Weights of a small GPT-style language model, trained from scratch on English Wikipedia.
Size: 10 layers, vocabulary 4096, 6M parameters.
Training: a variant of Muon for these matrices, 133M tokens, 4065 steps.
MLP neurons of a small language model. Each row is named by its layer, matrix (gate and up: input weights) and neuron, and shows model dimensions 0-95. Each number is 128 + 24 x the weight over its row's rms, rounded and kept within 0 to 255. A neuron's up and down rows have the sign that makes its largest values positive.
After each neuron's rows, "fires in" lists the words (lower case) most often at its 100 highest values on Wikipedia text that the model never trained on.

L2.gate55 [106 161 142 112 112 126  94 109 119 138 121 117 124 171 167 155 142 101 155 143 156 125 123 131 127 119 124 144 125 128 107 115 136 149 115 156 139 137 103 140 116 136 158 132 115 106 175 143  93 126 119  97  88 119 159 100 136 132  95 117  86 118 113 133 137 146  92 100 150 109 114  98 126 156 137  92 139 158 124 106 121 118 124 114 161  72 136 134 176 104 131 119 135 170 123 149]
L2.up55 [100 146 125 115  93 136 118 181 138 136 132 105 125 158 138 148 115 123 147 161 136 119 131  98  90 124 117 147 156 149 150 128 143 137  94 109 111 108 119 187 100 131 148 133 159 129 164 142  94 164 143 113 102 108 110  93 131 135 122 111 134  86 129 112 132  98 137 107 161  85 122  80 119 126 150 141 151 123 137 121 157  83 126 111 151 103 182 122 162 133 114 171 129 151 140 145]
fires in: "from", "to", "trolicaphyllium"

L3.gate275 [112 143  98 117  88 117 122 133  93 119  94 127 168  81 143 150 113 115  93 149 144 114 138 134 136 137 158 127 126 116 108 122 142 121  91 115 132 139 120 131 168 145 169 157 166 176  96 125 121 130 111  95 113 109 134 149 150  83 142 147 118 155 107 126 150 115 113 131  81 103 120 103 106 165 122 151 150 146 134 117 159 129 144 106 108 135 146 166 108 131 178 129  54 134 136 130]
L3.up275 [109 123 100 105  95 117 107 138 141 126  92 149 121  66 161 111 111  97 121  95 148 118 124 133 116 200 175 172 133  98 103  71 111 156 152 139 128 102 115  94 154 150 146  94 133 163  96 110 126 128 132 108 119 159 132  93 148 107 118 116 115 176 108 110 117 124  97 131  95 144 143 102 116 117 109 140 163  93 138 107 144 138 104 147 117 134 142 145  64 161  95 120  86 118 117 130]
fires in: "to", "from", "with", "than", "between"

L3.gate254 [111 100 174 121 142 109 139 139  82  94 156 148  95 118 110 170 107 139 137 143  77  90 149 140 100  84 134 127 149 119 118 154 129 155  85 103  98 127 108 127 114  98 135 116 149 151 132 139 116 127 155 127 106 138 154 166 100 147 116  98 139 147 125 107 104 137 142 126  92 145 147  99 105 116 149 159 121 134 123 143 107  88 124  84 138 125 134 144 146 131 130 175 104 146 143 144]
L3.up254 [116 114 173  86 122  88 143 138 124 118 170 116 102 125 125 139 116 134 163 156 121 106 142 155 132  93 147 105 139 117 108 143 155 166 114 101 106 149 133 133 107 114 152 111 148 116 104 127 133 140 167 117  94 121 167 123 103 163 142 103 103 151 116 142 118 125 114 124 114 120 127 124  98  73 144 149 148 128 104 168  98 128  72 120 138 132 116 129 120 158 124 172 119 144 153 194]
fires in: "commander", "president", "county", "king"

L2.gate63 [108 140 137 127 128 164  89 109 102 137 177  98 108 139 157  86 102 131  78 108 141 167 121 104 166 153 117 144 140 118 191 118 162 108 127 124 124 114  97 137 133 127 155 121 112 117 122 118 125 109 107  73 121 131  80 130 158 108 128 126  97 131  87  97 134 153 128 118  73 105 114  96 113 152  76 118 144 122 118 153  96 117 116 114 157 121 150 118 126 161 128 104 146 132 176 157]
L2.up63 [128 131 140 150 148 109 114  92 141 118 140  74 124 139 156 133 141 132 100 121 105 180 108 105 161 175 152 162  89 114 155 149 123 114  82 162 143 143 118 145 130 104 154 123 169 133  97 117 124 116  87  98 172 117 131 118 126 110 111 108 132 142  90 148 138 164 137  97  93 149  84 142 126 155  88  94 131 139 111 121  98 106 124 153 145 111 117 158 150 163 125 111 130 153 132 121]
fires in: "under", "non", "to", "this", "has", "have"

L3.gate480 [ 69 141 104 129 139 150 129 125 158 107 145 121 127 115 122 145 106 100 133  96 128 147 149 144 117  85 116 119 104 202 119 116 144 113 108 120  95 144 134 102 114  87 110 134 130 141 111 150 154 122 116 149 171 108 126 159 115  85  94 114 135 163 150 130 135 121 114 157 125 120  95 132 139 124 110 117 125 116  94 115 102 146 139 126 124 132 133 115 112  95 148 128  71  66 110 152]
L3.up480 [ 95 100 131 139 108 174 105 125 141 123 107 132 115 102 117 167 176 114 130 146 126 146 142 140 110  95 137 129 107 156 127  87 144 118 102 139 121 139 139 106 110  95 159 133 120 157 119 177 129 143 149 148  95  95 191 144 153  73 120 129  96 149 102 137 126 106 118 158 105 128 168 135 125  99 128 125 143 115 124 125 106 112 133 101 154  84 117 159 123 149 106  87 137 103 122 158]
fires in: "years", "age", "school", "business", "on", "mass"

L2.gate337 [145 142 136 138 149 156 101 121 144 160 131 116 145 144 170 126  94 139 106 192 109 108 102 141 112 103 173 160  92 140 115 142 203 155 181 144 132 167 144 144 141  83 161 122 141 124 106 108 118 137 144 119  87 108 104 157 140 101 151 132 130 113 151 103  95 129 133 123  91 167  93 147 148 155 118 111  83 130 127 119 146 126  90 154 125 167 116 121 133 143 121 130 190 100 114 134]
L2.up337 [117 119 130 131 121 135 101 133 103 122 134 148 140 127 121 107 122  90  83 163 145 131 158 140 124 128 168 132  61 118 122  86 118 130 112 146 144 121 168 108 110 123 163 117 134 103 160 162 100 111 122 146 123 126 151 150 136 147 125 146 114 105 112 107 137 161 132 129 168 116 107 134 107  93 166 177  92 164 128 127 132 175 113  98 110 127 107 129 124 131 163 124 116  80 107 165]
fires in: "although", "for", "while", "file", "former"

L2.gate245 [ 89 175 127 130  84 169 131 148 145 130 180 132 138 129 134 145 148 120  62 138 138  97 156 154 153 148 126 140 130 135 136 136 126 168 117 121 148 169 114 117 140 183 145 181 153 161 130 134 131 146 105 128 189 129 123 121 103 103 123 110 109 102 146  91 112 125 132 109  87 127 109 117  99 122 123  97  94 103 113 163 173 119 128 153 161 138 114 108 107 122 136 143 108 180 140 142]
L2.up245 [121 142  94 147 134 128 156 156 180  94 145 169 138  98 134 150 109 104 141 144 129 123 159 121  92 118 101 124 137 152 143 134 123 117  84  80 114  93 158 114 152 161 154 111 136 146  81 138 111 142 137 162 149 136 157 113 123 138 132 162 151 128 118 131  85 115 129 113  84 133 128 147 125 111 106 137 112  73 145 167 135 139 141 135 111  81 114 110 120 103 204 156 164  89 109 131]
fires in: "in", "between", "to"

L3.gate243 [110 110 125 148  70 170 150 146 138 118 169 140 174 138 115 125 179 102 146 148 159 139 103 110 157 133 132 141 166 140 130 133 126 142  84 126 120  89 189 127 112 103 127 137 184  84 139 177 139 171 113 165 113 126 124 102 117  99  92 126 136 165 150 136 107 139 116 127 138 138 116 135 137 132 120 113 155  89 141 110 138 147 161 117 120 190 105  97 123 128 124  84 155 175 100 145]
L3.up243 [102 112 145 112  96 174 125 155 132 150  94 152 152  89 122 122 148 143 121 155 143 133  78 127  98 172  97 110 142 127 150 153 128 140 107  97 107  83 164 113 117 126 133 150 153 100 144 146 128 169 111 137 137 108 109  95 118  81  67 113 116 156 155 146 136 124 102 126 106 178 136 148 128 116 127 107 154  99 128  91 123 148 159 131 105 156 124 111 155 120 140 108 158 181 106 148]
fires in: "first", "only", "late", "age", "full", "co"

L3.gate352 [128 109 117 146 165  92 105 128 143 106 138 123 120 136  74 145 137 150 157 157 104 119 154 180 157 140 108  79 144 139 167  99 119 144 129 110 137 127 119 194  99  92 110 148 133 122 155 147 138  95 166 150 138 116 134 147 149 141 108 129 114 130 110 148  90 188 130 169 150  96 140  96 120 150 112 114  87 170 158 141  76 129 102 124 160 124 166 137 133 125  97 106 132 142 128 130]
L3.up352 [116 115 117 123 127 152  89 157 122 131 161 120 124 120  94 149 101  87 152 137 138 114 106 120 110 146 128 122 110 115 163 123 160 115 140 131 131 157 107 146  99 120 112 155 175  96 114 158 142 122 118 182 120 128 136 108 160  92 101 120 113 128  91 150  94 167 152 140 132 113 162  97 133 126 119 135 120 134 180 129 119 145  79 133 172 153 152 134 139 145  71  95 148  90 118 131]
fires in: "her", "their", "school"

L2.gate251 [129 109 141 177 128 118 152 161 133 115 115 126 133 150 113 155 128 152 133 139 119 101 130 130 179 100 145 145 127 153 136 136  82 116 143 129 116 173 121 161 147  86 127 195 139 142 125 134 163 117 136 147 149 111  94 141 154 109 119 140 121  99  99 154 149 117 111 114 104 143  97 116 166 123 137 126 146 104 177  66 108 137 145 185 143 155 117 180  98 122 132 107 112 157 147 145]
L2.up251 [171 147 159 105 110  90 161 145 147 140 135 136 116 147 136  93 136 164  93 116 102 108 143 151 150 100 170  92 140  94 170 122 102 115 140 185 143 128  97 105  96 115 134 140 129 108 130 128 107  84 100 116 125 166 140 116 116 130 166 131  85 130  97 147 135 111 113  93 133 111  57 162 166 125 157 143 154 117 130 121 100 182 100 134 136 141  91 124 127 137 136 146 148  92 128 117]
fires in: "her", "a", "his"

L3.gate92 [131 106 141 126  95 123 102 127 109 118 104 169 152 137 113 134 140 122 156  89  74 137  84  83 131 117 126  93 125 153 127 120 114 156 144 143 111  99 118 151  98 157 133 139 103 120 105 151 109 144 126 100 129 121 133 112 112  82 119 151 138 124 135 130 170 128 157 118 158  69 136 108 127 123 129 101 155 101 192 161 127 115 115  86 105 137 113 124 112 153 120 126 111 160 119 112]
L3.up92 [151 135 119 159 126 160  81 119  76 120 127 173 158 122  93 119 122 117 126 162 129  85 151 110 160 149 182 143 153 114 125 142 113 101 132 162 128 131 119 150 123  91  73 127  99 118  97 122 120 138 125 124 126 142 128 152 105 134 145 144  68 132 129 121 168 144 163 114 116  96 121 132 114 113  93 110 133  98 139  88 133 113 112  99  93 133  84 123  83 161 123  97 146 120 118 140]
fires in: "to", "and", "is", "were", "are", "was"

L3.gate187 [106 118  75  88 183 131  81 144  96 107  90 123 123 109 101 100 122 116 120 124 139 108 157 144 153 145 159  62 100 138 128 174 122 107 142 135 101 115  92 139 118 118  87 105 143 130 153 127 120 181 141  88 117 112 127 159 150 140 122 126 113 152 161  96 171 148  86 102 115 103 134 151 139 181 116 135 140 145  86 115 105  97 149 159 115 116 127 134 164 135 174 157 167 117  95 110]
L3.up187 [118 130 128  97 196 177 121 149  79 154 135  94 182 146 147 132 115 112 160 145 144 151 129 105 164 148 159 110 130 103 118  76  76 120 139  89 115 141  93 145 153  80 100 128 101 139 124 121 170 121 168 115 133 135 152  62 132 105 139 146 107  97 104 112 126 104 123 127 108 110 121 119 121 131 105 148 114  92 124  46 151 148 133 161 141 144 156 122 111 152 169 146 113 105 106 133]
fires in: "of", "at", "the", "in", "along"

L2.gate312 [ 70 139 156 187 117 138 100 111 135 105 105 123  91 175 105 105 134 125 136 129  93 180 108  78 153  93 149 126 105 155 140  66 137 114 156 135  67 162 150 113 121 134  95 161 102 133 123 103 109 141 132 137 146 120 113 149 145  95 112 175 150 108 132 176 158 145 102 131 123 117 132 109 126 127  98 110  92 155 135 123 117  90 139 148 158 148 149 144 140 144 146  96 119 124 140 113]
L2.up312 [107 133 139 150  90 144 104  95 146 106 123 122 127 159 113 106 108 121 150 140 123 174 124 100 133 125  67 181 128 162 124 120 112 108 151  84 108 144 133 122 113 115 145 110 104 107  95 123 132 118  90 158 165 111 112  87 144 117  97 146 174 126 176 157 166 147 105 151 134 164 132  76 125 151 103 134 145 169 130 155 114  99 156 169 111 134 131 144 119 111 117 131 108 122 145 113]
fires in: "it", "to", "this", "also", "other"

L2.gate89 [137 150 124 136 151 137 129 100 106 140 144 111 139 114 148 114 159 112 137 118 138 124 185 175 128 150 115 151 148 142 104 137 164 130 127 128 157 126 112 119 140 113 128 140 182 117 104  71 110 147 171 152 167 126 131 149 152 106 182 123 184 150 100  97  99 113 195 128 128 130 159 172 128 151 154  94 123 116 116 109 108  81 100 120 135 146 122  91 171 124 109 134 107 118 141 161]
L2.up89 [148 145 167 118 127 124 158 159 148 127 117 158 134 101 141 117 143 127  87 131 117  72 157 130 107 151 170 107  80 103 144 117 155 105 119 158 168 125 109 132 179 165 122  93 126 162 140 100 130  91 109  91 131 111 118  97 123 145 165 128 150 132  90 130 137 131 146 141  87 144  68  95 137 136 119 139 117 100  99 132 142 149 105 111 136  99 102 104  97 142 145 139 154 139 133 134]
fires in: "in", "for"

L2.gate302 [ 92 104 158 114 118 121 119 104 137  78 124 145 136 156 172 116 112 152 139 141 105  96 117 103 125 110  83 127 186 128  79 138 138 110 154 133 132 150 102 140 152 115 144 105 118  86 101 119 153 108 149 146 162 150 107 103 156  71 109 107 117 141 121 140 126 152 119 150 166 130 136 148 149 125 143 115 115 130 132 167 119 139 150 160  87 163 122 163 150 125 114 171 144 129  82 139]
L2.up302 [138 147 130 156 128  90 157 152 122  80 105 145 165 131 106  93  96 118 164 154 128 106 155 121 146 116 113 138 126  81  70  95 102 140 143 122 121 118 126 128 102 144 110 146 134 142 107 115 107 109 143 119 130 119 182 148 140 134 117 157 141  96 155 141  93  99 139 137 100 162 121 131 164 156 106 132 121 129 149 139 121 137 186 153 152 122 155 161  75 167 104 148 134  97 118 128]
fires in: "her", "anderson"

L7.gate449 [ 88 132 112 140 108 144 163 154  69 114 100 124 170 141 126 148 125 110 145 133 126 123 132 113 154 113 128 149 124 123 100  92 146 118 117  91 112 117 142 122 142 153 140 140 116 102 144  86 126 118 146 112 144 145 131 147 146 139 154  72  64 115  85 109 130 163 106 123 111 114 125 146 116 144  77  99 118 148 101 111 122 136  98 117 100 162 131  75 150 116 164 147 136 155 155 145]
L7.up449 [ 90 158  97 103 100 132 131  96 128 117 105  76 172 115 149 107 136  76  89 145 105 161 147 137 143 119 132 118  87 134 109 145  99 109 154 106 121 126  77 112 192 144 156 121  90  72 130  88 116 125 161 102 148 112 166 139 159 148 143 129 107 139 164 131 101 106 117 104 118 126 166 167  98 146 138  99  93  70 136 111 106  94 110 152  95 135 114 189 157 115 158 136 129 129 160 123]
fires in: "in", "of", "within"

L3.gate149 [ 92 168 125  93 118 165 121 135  87 130  99 120 104 162 152 142 139 137  99 122 145 141 145 159 144  85 111 161 131 142 110 116 141 152  95 150 110 151 128 121 140 154 108 147 114 122 135  77 131 137 172 151 119 154 141  85 101 130 166 115  84 158 105 155 141 127  98  79 125 115 136 162  80 148 127 133 113 128  89 151  82 163 125 137 135 159 155 124  97 163 133 162 109 130 115 132]
L3.up149 [100 131 140 111 117 138 125 101 107 126 127 118 108 189 156 137 100 130  95 112 110 151 139 194 152 122 137 110 131 161 118 100 160 136  99 163  97 152 128 105 112 156 151 146 134 100 119 109 150 113 163 138  88 124  89  95 118 149 192 135 114 147 118 123 130 144 129  86 119 133 121 130 118 102 115 121  99  96  99 149 102 115 132 123 119 148  99 126 102 147 158 155 103  79 173 141]
fires in: "south", "north", "northern"

L2.gate57 [131 111 115 112 121 134 112 113 127  93 102 112 156 120 148 118 107 112 109 143 144 138 126  93 137 145 111 158  92 115 140 144 127 147 183 123 103 167 142 132 124 144 139 145 119 178 105 135 135  84 168 101 109 104 139  91 114 144 131 113 123 135 179  88 116 122  78 121  65 136  79 111 111 127 111 143 123 116 106 139 116 164 118 137 131 131 174 112 135 171 113  86 158 133 135 136]
L2.up57 [153 101  97 119 115 124 141 130 112 136 126 172 163 134 149 140 133 164 143 155 137 104 128 143 136 176 161 122 120  96  95 112  87 136 153 123 123 130 135 144 182 148 158 162 173 147 119  80 132 108 158 180 149 158 140 148 150  83 143 145 189 109 110 166 143 126 142  97 135 159 165 115 156 119 129 158  88 150 144 103 155 149 150 116 136 110 166 136 140 143 107 140 112 129  76 159]
fires in: "after", "before", "if", "upon", "aftermath", "until"

L3.gate139 [151 157 108 126 104 127 167 130  97 151 127  99 125 136 107 136 118 122 175 170 124 128 119 120 113 162  91 162 162 112  97 131 147 111 149 112 131 144 135 176 137 138 159  95 147 165  98 133 136 113 141 111 138 140 123 141 147 106 129 157 106 101  93 106 127 106 129 111 147 139 111 155 157 117 152 114 124 108 142 160 167 132 112 122 117 161 164 113 147 106 134 115 122  77 190 136]
L3.up139 [141 125  98 143 149 151 167 131 134 165 137 112 108 111 163 155 128  97 131 161 127 175  99 154 136 155 135 158 128 118  99 137 151 109  98 118 128 144 130 184 148 161 174  92 138 157 129 118 158 118 168  94 172 161 123 120 131 102 143 141 119 120  68 110 126  66 138 136 120 152 116 111 154 123 163 128 147  79 147  95 138 155 108 125 149 114 183 124 127 123 141 127  92 141 144 138]
fires in: "by", "with", "after", "awards", "1934"

L2.gate184 [115 198 135 117  95 122 128 140  97 116 112 112  98 105 109 146 110 121 170 130 132 124 149 173 121  99 128 122 135 120 149 134 124 166 114 115 160 119 107 134 121 101 113 103 172  99  97 134  92 150 205 156  98 129 135 145  89 112 104 140 110 154 130 142 108 122 117 147 119 174 144 143 115 132 102 106 122  86 138 131 113 107 158 131  87 150 142 136 114 125 153 123 136 117 106 156]
L2.up184 [108 165 156 154 110 121 123 110 115 127 122  98  94 145 140 133 159 136 147 153 167 142 121 148 103  75 163 107  77 131 154 146 129 160 131 123 142 146 115 125 108 101 113  81 129 106 129 112  87 162 142 126 119 149 132 145 129 104 106 133 112 151 114 104 122 125  99 118 152 153  75 139 141 104 122 119 104 103 126 117  93 133 133 111 125 135 111 167 101 131 123 133 125 116 112 174]
fires in: "president", "member", "director", "county", "princess", "chairman"

L2.gate38 [167  81 135 146 119 135 118 134 105 141 112 146 114 138 123  78 129 120 121 145 137 149 123 162 119  92 156 102 139  92 118 165 142 139 123 183  69 163 176 120 137 100  84 133 127 154 116 126 130 127 155 106 122 124 134 115 126 115 123 133 113 170 140 103 140 122  96 146 127 126 116 133 136 132 118 132 138  90 106 101 145 104  96 101 129 175 122 129 123  98 127 117 128 180 134 145]
L2.up38 [156 155 100  84 103 170 121 140 117 105 103 165 128  86 104 107 145 108 108 113 136 114  84 130 151  83 159  99 115  74 152 127 126 133 102 150 141 140 154 102 124 141 128 150 131 120 120 121 156 168 155 117  85 110 143 135 149  96 124 133 151 191 130 134 113 106 129 102 127  97 109 155 100  99 159 145 143 111 131  92 138  89 132 117 111 154 130  92 129 134 134 111 164  94 137 140]
fires in: "species", "type", "mm", "length", "a", "ft"

L3.gate211 [164 111 101 130 112 166 116 103 134 165 151 120 127 156 144 160 168 103 112 158 120 153 122 151 158 147  78 139 124 140 119 128 144 142 132 113 142 125 154 163 143 125 151 164 164 126  88 163 139 129 142 122 128 118 135 104 130 133 135 154 127 159 103 155 124 133 161 142 130 126 112 137 143 141 135 118 111 110 123 113 118 147  96 102 170 141 137  74 113 143 148  71  92 130 111 163]
L3.up211 [148  95 126 138 140 141 117  98 122 187 137 131  96 140 139  97  86 108 120 158 127 137  90 151 146 146 116 142 131 141 140 160 152 116 138  94 132 141 145  86 118 163 112 156 118 165 137 106 113 126 155 119 112 121 108 143 138 108 151 117 135 132 122 146 158 132  92 150  96 144 175 119 160 126 138 150  91 122 116 113  86 184 112 126 153 125 135  93 118 126 138 102 127 143 126 135]
fires in: "of", "by", "before", "after", "became", "while"

L2.gate98 [159 132 143 140 110 110  99 149 144 148 171 152 119 117 162 139 115 150 132 130  86 159 141 147 150 167 127 140 187 156 131 161 139 180 120 134 158 162  96 138 109 120 127 153 136  98 122 117 153 105 153 115 174 104  49 140 124 125 129 128 161  95 122 118 146 130  97 138 124  99 114 130 142 127 122 115 123 106 101 183 109  79 116 135 130 125 124 124 137 154 145 115 142 125 156 110]
L2.up98 [149 139 137 108 147 124 137 152 102 108 122 141 134 153 134 123 111 114  87 159 115 140 144 130 108  98 132 131 136 149 120 105 129  96 151 150 123  81 108 174 124 129 140 139  98 108 153 135  91 138 159 130  94 135 146  90 116 103 140 109 142 157 146 117 188 147 122 116 105  98 140 106 123 113 148 157 161 131  94  95 135 148 146 145  96 140 175 145 129 163 120 162 139 100 137 148]
fires in: "july", "november", "october", "in", "june", "taylor"

L3.gate167 [110 159 114 126 116 112 129 161  90 105 132  99 102 126 120 150 107 107 159 162  82 100 108 123 128 132 147 166 174  81 115 148 126 146  94  93 118 158 122 121  83 135 132 174 111 134 125 133 122 134 121 146 133 139  88 122 147 114 145 116 129 125 109 114 136 122  88  81 122 152 143 120 151 121  97  75 116 121 135 106  96  86 143  97 139 143 109 167  88  84 114 137 125 140 139 145]
L3.up167 [126 140 107 112 120 152 145 150 134 153 152 113 123 121  93 163 122  99 115  86  93 125 138 121  94 104 157 139 112  92  81 151 114 113 111 155 141 170  81  70 126 135 158 114 172 150 139  93 154 160 168 114 100 141 154 140 125 140 141 159 131 113 114  98 100 163 114 156 133 147 105 118 107 156 188  83 117 112 151 149 117 142 114 190 138 146 113 147  87 129 133 161 107 105 118 114]
fires in: "to", "can", "may"

L7.gate228 [100 122 132  92 111 134 128 137  89 139 118 139 113 109 141 122 126 140 137  77 116 179 129 153 116 118 179 118  98  99 127 100 157 135 124 130 147 116 139 147 137 132 133 179 138 139 110 183 101 119 149 119 107 113 155 148 159 141 145 106  89  69 131 111 129  99 115  88  90 121 103 139 162 108 109 106  83 110 124  62  95 141 108 116 105 132 174  93  60 166 154 150  96 156  82 140]
L7.up228 [ 77 111 131 111 113 107 170 179 153 125 137 162 133 120 143 176 122 150 180 160 108 129 145  97 119 145 148 112 102 144 160 137 153 123 133 130 114 146  79 172 150 139 138 123 119 141 157 138 103 148 136  94 110 129 147 135 177 139 143 134 115 110 121  90 135 133  86 162  83 120 114 126 142 149 103 102 112 144  90  83 111 128 110 105 157 127 112 147 113 168 161 138 119 157 120 120]
fires in: "to"

L2.gate458 [ 78 136 154 118 111 125 117 127 119 115 135 107  99 139 150 145 152 160 165 141 122 152 146 179 145 140 129  95 128 184 124 154 140 186 113 162  87 135 146 171  95 131 112  94 105 122 104 132 149 133 132 103  63 119 134  93 121  88 168  82  97 140  98 129 143 130 143  95 190  93 145 151  85 109 144 123 147 151 114 124 134 126 125  99 105 168 147 148 105 130 132  98 142 127 179 114]
L2.up458 [119 134  94 126 135 165  99 140 118  98 123 161  94 135 141 169 137 142 125 158 147 159 138 182 131 122 111 103 154 182 155 148  78 155 115 157 106 140 125 111  82  92 149 173 128 123 124 104 116 121 129 116  76 128 149 127 108 105 200 132 120 150 152 124 111 132 141 129 127  97 113  99 147 134 109 142 122 132  99 108 132  79 114 101 124 138 135 150 126  95 130 142  91 136 118 163]
fires in: "north", "northern", "outside", "southern", "south", "western"

L2.gate311 [115 108 126 127 160 150  68 122 159  92  97 164 153 165 126 140 117 120 126 116 126 121 106 166 135 128 127 109 150 116 147 143 123 125 178 151 115 136 126 134 151 111 140 141 141 134 152 159 128 116 134 124 101  99 127  94 116  97 134 144 118 109 149 136 124 117 125 148 140 140 155 146 100  99  98 126 126 128  89 118 129  98 140 121 159 135 102 116  64 138 177 121 121 161 110 100]
L2.up311 [134 137  94 111 120 185 137 152 107  81  83 127 132 110 137 130 135 122 134 118 114  94 145 167 142 153 154 132 134 104 140 142  95 173 140 142  89 147 116  99 149 134 144 135 126  94 125 107 149 126 124 169 108 119 145  90 124 161 106 127 132 129 175 158  78 115 116 135 104 135 156 116  95  86 143 151 120 118 103  71 133  91 139 104 114  95 129 139  87 152 172 125 118 112 113  90]
fires in: "south", "west", "island", "north", "college", "islands"

L3.gate258 [ 98 141 151 137 136 135 150 113 104 157 148 118 172 117 131 120 104 123 121 158 129 125  89 111 134 147 128 103 184 122 127  91 144 138 107 143 108 124 114 126 105 157 104  90 142 139 104 140 110 103 166 147 126  95 108  83 112 143 137 122 179 149 102 129 149 102 136 124 112 121 141 145 113 152 161 116  92 163 127 123 119  86 142  79 103 130 142 134 157 116 127 101 121 146 163 153]
L3.up258 [ 94 116 135 120 140 139  98 122 143 131 104 130 146 119 101 110 126  83 138 112 119 123 100  86 131 187 150 103 101 117 156 132 131 159 158 160  98 140 130 155 150 100 158 131 140 145 143 117 149 115 119 131 133 151 188 141 124  88 120 112 127 153 108 106 149  98 127 115  91 148 134 140 111 137 173 136 102 146  79 160  80  94 137 102 118 127 129 112  90 105  98 143 123 127 140  97]
fires in: "for", "or", "whether", "already"

L2.gate134 [105 136  77 119 121 112 120 113 128 100 129 130 124 124 112 153 149 128 163  98 109  87 159 146 150 174 164 116 132 141 135 162 129 118 146 133 130  86 138 135  84 129 111 126 125 157 133 183 144 116 178 111  38 144 173 173 141 143 103 155 117  97 122 122 128 123 111  91 124 156 137 126 124 143  87 139  95 122 149 103  96 163 114 177 137 130 157 122 141 174 127 100  96  84 142 143]
L2.up134 [ 98 149 114  98 113 123 131 108  99  89 101 136 146 155  73 150 143 160 152  88  91 111 149 129 130 153 138 122 124 111 127 147 136  96 160 121 118 123 126 144 136 121 136  84 125 140 128 185 144 132 152 104  73 133 154 153 124  80  97 138 126 130 109 165 105 131 158 117 107 109 131 144 149  91 115 145 115 141 138 112 115 157 122 156 120 133 133  96 115 137 136 107  99 128 137 134]
fires in: "college", "school", "centre", "science"

L2.gate404 [148 143 195 162  68 158 128 161  79 117  86 117 126 132 100 136 155 150 120 109 151 163 129 110  95 126 125 161 148 104 130  97 100 139 113 148 161 125 132 116  68 108  93 130 155 131 130 118 105 111 173 137 134 120  82 108 161 101 105 113  81 161 118 133 165 129 149  80 156 112 146  91 147 105 125 119 137 151 138 112 131 133 124 152 120 133 125 137 126 105 129 104 133 132 113 119]
L2.up404 [135 127 149 103 112 138 106 133 121  95 107 135 107 107 101 133 188 178  95 161 130 137 144  78 132 172 126 131 175 109 158 116 133 115 135 180 144  98 127 105 101 120 151 116 132 157 131 142 122 147 168 106 121 115 111  79 113 130 159 113 110 113 136 152 147 162 112 111 103  74 130 122  97  92 164 119  98 159 129 110  84 148 135 148 109 145 116 111 125 118 109 153 122 170 154 117]
fires in: "the", "he", "his", "there", "gravediggaz"

L2.gate385 [ 97  99 148 168 144 133 147  95 131 114 137 113 136 116 137 122 145 131 140 123  99 118 135 132 149 126  95 129 126 132 186 134 179 156 158 158 110 152 117 140 115 144 137 128 144 148 147 100 173 101 151  94 123 113 187 120 144 145 145 105 142 125 121 137 131 160 123 110 144 128 133 116 104 109 117 124 111 132 134 122 125 106 115  99 188 143 106  88 119 139  95 150 101 135  92 114]
L2.up385 [ 96 115 162 179 123 139 159 121 125 108 138  64 136 120 108 133 145 135  87 121 119  99 124 108 123  94  93 120 144 135 154 136 137 169 175 150 113 153 151 152 105 164 119 137 138 144 161 104 141 102 160 131 133  94 158 125 173 121 158 110 154 146  99 115 139 148 123 132 160 139 129 124 129 118 149 143 106 128 128 100 123 134 126 120 182 165 135  94 135 121 135 145 103 128 112  91]
fires in: "began", "while", "after", "during", "continued", "started"

L3.gate156 [121 138 137 143 113 134 142 125 116 164 121  69 147 104 176 119  69  77 150 126 126 113 126  87 116 126 156 147 140 143  87 138 140 175 126 125 114 151 135 136 100 164 147 154 138 145 129 167 163 162 108 105 144 122  96 119 115 141 116 156 117 137 149 122 101 135 112 153 146 143 126 145 105 147 153 116  81 128 122 104 119 107 102 104 133 148 108 153 112  89 179  82 118  83 147 138]
L3.up156 [131 112 118 118 124  81 111 124 120 106 109 140  91 136 141 186 134  87 117  96 131 147 193 123 120 131 152 108 116 129 149 143 110 149 167 115 147 122 134 129 130 155 125 168 134 131 148 106 148 187 143 130 163 156 150 120  93 107 127 119 121 139 126 129 167 145 120 140 110 167 145 163 170 111 104 132 126 122 141 116  95 112 101  91 118 147 110 131 106 156 134 129 146 132 113 130]
fires in: "to", "or", "and"